From a checkpoint of a small transformer trained on Wikipedia: MLP 1024 SwiGLU, no biases in attention or MLP.
MLP neurons of a small language model. Each row is named by its layer, matrix (down: output weights) and neuron, and shows model dimensions 144-239. Each number is 128 + 32 x the weight over its row's rms, rounded and kept within 0 to 255. Numbers have three digits each. A neuron's up and down rows have the sign that makes its largest values positive.
A block is one neuron, or neurons of one layer that tend to fire together. After each block is what it responds to, as a language model described it from the Wikipedia text at the highest values.

L6.down488:134121126115145210153085137142086186110136173135099147100135132078076168169166074137064115130125178109126150112093138141112172142140116084121072110127083078151162105150133185040118125097112129129136131177092149151130127115137125125143067142171153119178142127100112092135142150148157165088
Description: Verb pieces before complements

L4.down66:103093098171109160151108197130070134174144087123100161157144137063112137171102141099122142156049168120113089111059149118137147134125140150151198075183107140123132101140106124111162102110151099163123170122097108082172106146132083083143145149107118155077119100201104150141109072132100175139
L4.down385:128106141122177140083119114122123089148151113139090141131160128124111118145168115149132070140197165171100078111171131181124124123199147090105116174100102082180149110175099104134070184083138101160107109089122131123093129107139139056182144068125072198126148161097222100156147169142173121152
L4.down571:072109105114120109109138156158109144072096162125099111124089100137116122163132126071098110168123109188168117126168105108157119124104130118145136092030136183121147156121088079196142197122124111163110112141127121108116104128145113124153122121129113145095156157167140158143101112133168127126
L4.down611:119142149203093144082163105152105146131120156130169149070060169159181164152120087158123198147060055125057112133180065116171121171152146122117175024121165127170118107181114098070149134121118128129132158113138116133156180139116149119150096110141138091077101144134151210167117144147162112181
L4.down671:070152169156155093090122107042108185163028137126138139168102105123081117107130121123163095115114102192078105155149169104154091104182160132162114142152134117075130139162099066078118116171149117169142123139153131121058135075142091120159137093127082094155114164151167176152192160147122131102
L4.down749:130104076135120051078071105106087130104166048147132143120105135135058133104125106109130123112134119095129091118155084096120117111167164147128160079105112138163110159146107179121137141121156133115167129135090064094136132125110201065104130180133165135093116124117101161154116065149143105109
L4.down781:149098111210087135110095144154141120102116098171159148152083121090121215097147180113130076194069176151128141129110164139080114148169140166149170154132131120163084146128197173125144063128100152163139121151120131130084102101151101162087171087137096080106068122094155136141098074140155104124
L4.down844:172169134187109113152118141172065095163135107103078108164099103126105177181146151108160076158115127167090100097153067147120124153179185153078133141154163143158099112116113108129062158090146140172064108146127146128118091118142112124106165125119093115123081169089152148106134092057142121069
Description: Passive past participles

L6.down566:153126105172122188091187152110092145102123120120119190097164137166210103169093151126137081167161142116095082118019155114135118151139105178115135094089100136114117122135098141135148120115162108117094082134122078083131110111119154172078129192115146102135110128125124142161097095168155122151
Description: Sentence-ending punctuation

L3.down18:093161158128118123149173129121103193133109178100100153108182126184156170080125095210104113145164076091121118157136140170112085172091130131090154107135148141201163122123086146167116131150168115087066157157128129075128106111155115196157096107134109174144149194115152085130172110115114151100
L3.down45:108117134154069111092100143061062093123233182145056115099129120132077181181123227169133151115123106159060132142100131112113112146183168161100113120139164124142126138099121132142157059147107077147143096120107133213157101120162160146067145163111149122110138188139168121114126090054115158151
L3.down147:149038144131179100128152101121149120111135115104124122157072181138098108198147157126124084130176178155140161087187092125178074128166123105117120074081155082111097140125083145137136143181092170169099196081130177162136189150140133131114135116113150120173104194138148107140127103082131088145
L3.down533:115133195167141138144151153134088136103138156114098197113136149077110134142120156177170091098122162163117083157104134165111161081119153119111120156153153143159155150155102132135082119149116096115128136075083126121121078067115078163096164118146192161129135140160103120185019114120138120130
L3.down725:212136085202111154101207103164114141138131117106073202097106110142111115117094131134157132124103110179118115096149156126099121126175094144086111144148178138179112162126108112122067053112177072145122117143137127100137128115129099133109149167154110114171163162153171133093077104173097135184
L3.down991:111081134162154134198145132135152127121179059214130155147145136135110168148097096167115164104220114097080090087100103123167165075155171164117144162134119126154089125129125172137134107136194135167126153115163061126118116134121102053130131118157134153113142155095159164103131119154139149130
L3.down1006:154083119132123143096118139117093180160149124127115164138131118093154090230121142142166156122148110138099068178099152125155108200158156144061105128179095100136149146074112137176119108132114133106153147130154139124164203096040190166077139074130130160132098142169236104136149134133152131130
L3.down1023:090100188143156125170184108118101095129145136122133099074087108108129140136084126185148172130145053130100098109083105144169077153177117109140142152082116164158146219109082144166074101189185159128162134146149169091152154123143118135137077119113141110117104187109164115183132101109094086128
Description: Passive past participles

L3.down85:115082101126095061079154182095098105113075144177102131139136100180089146137120135095141158092156157151047092097206105077115131114162180102081129151122151167101136155109117171104160155140147181118059089075101094144158144126047160112128086110150200100069163087152101149130187108141104152149
L3.down343:125186147161140101099115122132082096147075111119125090131082140137150076148092100094138138099147103078099124183050139145135135064093175105084125164109105169145146116059119078111132115107111157153147170063124114164157113157165098145150123101112115193112092161105136085166157116151146159150
L3.down422:202129150131172070122102181096117145123153068190106131062126155152119141057157157119115142075123036177173098146088140130115157108142150118187076084113124122114149152140126102190165116103125135146116117149173063150124127118078081073126110087113101111077138132142122047084084108095122114131
L3.down643:149072138066118153233091120138112139110100117120157127096102167153108172092131167177110127129132169144133209138166147099175132138149026160155164141103140114116249129107118114130154115131160121108109190129143150143121099137113165108092150111166137200122117154114093122137083066138130146088
L3.down770:127121132167134110113114152091100172068093094173135154160108117133094188106089088183140123142091225098113145139121108138153093142109179117112149138192166156129175161142156109127061157146110099117055107136137084123187106133134038162117071115124155150084110154197077135119079165161113130118
L3.down828:136120112167200128129103170179108128129075127147151145130085122138100102205139150101062151087174124131110152172090117116111105123129145053140192162149119137148092183128096132165103120174127117062172150100171118122155130079073174096090183108102085196132119111075180176157105109138106152146
L3.down962:152085141118108109136128115098115171087138110152157143135166127085100092091088106169149195077117154210118116081141173159134107144102176065128116141119123153153218115162168091140159095122189120084087145206128111065119138110094085128077143066071105161160184105122151103187105108158120175188
L3.down986:174141165156200186125080121099085150073095129118207129096066094097131075124120154110117150132107146114109122165118157098118120082182120091169102179095081139109069095097124099080140121159120125162133127091129145137114076093186128137153120080127136120071131165108116100171086126167104123117
Description: Mid-word continuation pieces

L6.down853:110099162051075121111160123107102096145138091096122071115148143158162121161183164143116140121116069122132186124132091151161122125221080133131172103078143112162118178148113151147078164141164095137132107091137151159173192161111163112116122149160192091124070143131147150076174183156141122119
Description: Language slot, participle endings

L3.down194:152076113104174105134095115139141159134107117171116175121013085115139124132147157111117085109124141201093137175190085134114129154129111122163080141156184117116209153153136107085132100152150190056124163143091142101091155095107155122136154101178137083098123132112143145142188111112132133115
L3.down238:124212136143109076153114110131114077115163118192131142120083070129119076119132082104153136178070149207084140198126095131088098133162164137130045093090104066147172160148188052142104074161188146166135110084133076175102086097150108079170117108059166146120105165120095108090125114115129147123
L3.down405:145111095152081112107152124131060103127105158092126209125118100111123125071128078106099035121102084152118123140143122116140088105138130137161134102080184127122113099156146085122139139135162097144122103126154122091092138189173143112055181165163120128141180111093126182107106128087149118118
L3.down456:104114130136119095126077158089161124114062116061119171140142146152132126080137147155215123139099104103152143123178139153136127089161118114083114100118188148160134125150080084185120097103131141095089145158161139153148136098110074113136117105166155120104106161182124121109102128090126133090
L3.down508:102140133134115141121135153120176135124106076105092205150007070157099060160148167114131111099078137132136130148142128134106118133174154129148128146164091138112187130165159123153129091157153153145081126152118123130133125129115105140181140158117154143089106044122163157093137135129171093136
L3.down884:136106113189154081114110124098156123090161110094122105168136108180157102130168096113125103184099160150129083127083129144085164135084117154118137182092147148105141142197180141118142139088102096142138149128113088173195129139114100117175175144161145074135106130098120117135143079093146151116
L3.down918:056101133124121114077118173105139109094102155123125217114061000196177136123115141125116137137098125174121144116104125133110111145160147149144122157129088146104138147094145142119164128121100115109096149109178165148198085128180119102150122191105142140127139074178131133118103109094154112121
L3.down974:136106145116138133144177146129111097087136129154118140124000034113155055141149104128168156179105151081181139127141138148078078138106099149093120176116157151090081142100099153130104110114158118123114082098140163157129161105187114138129104184134172170169142045130132074141160124122113141113
Description: Punctuation after numbers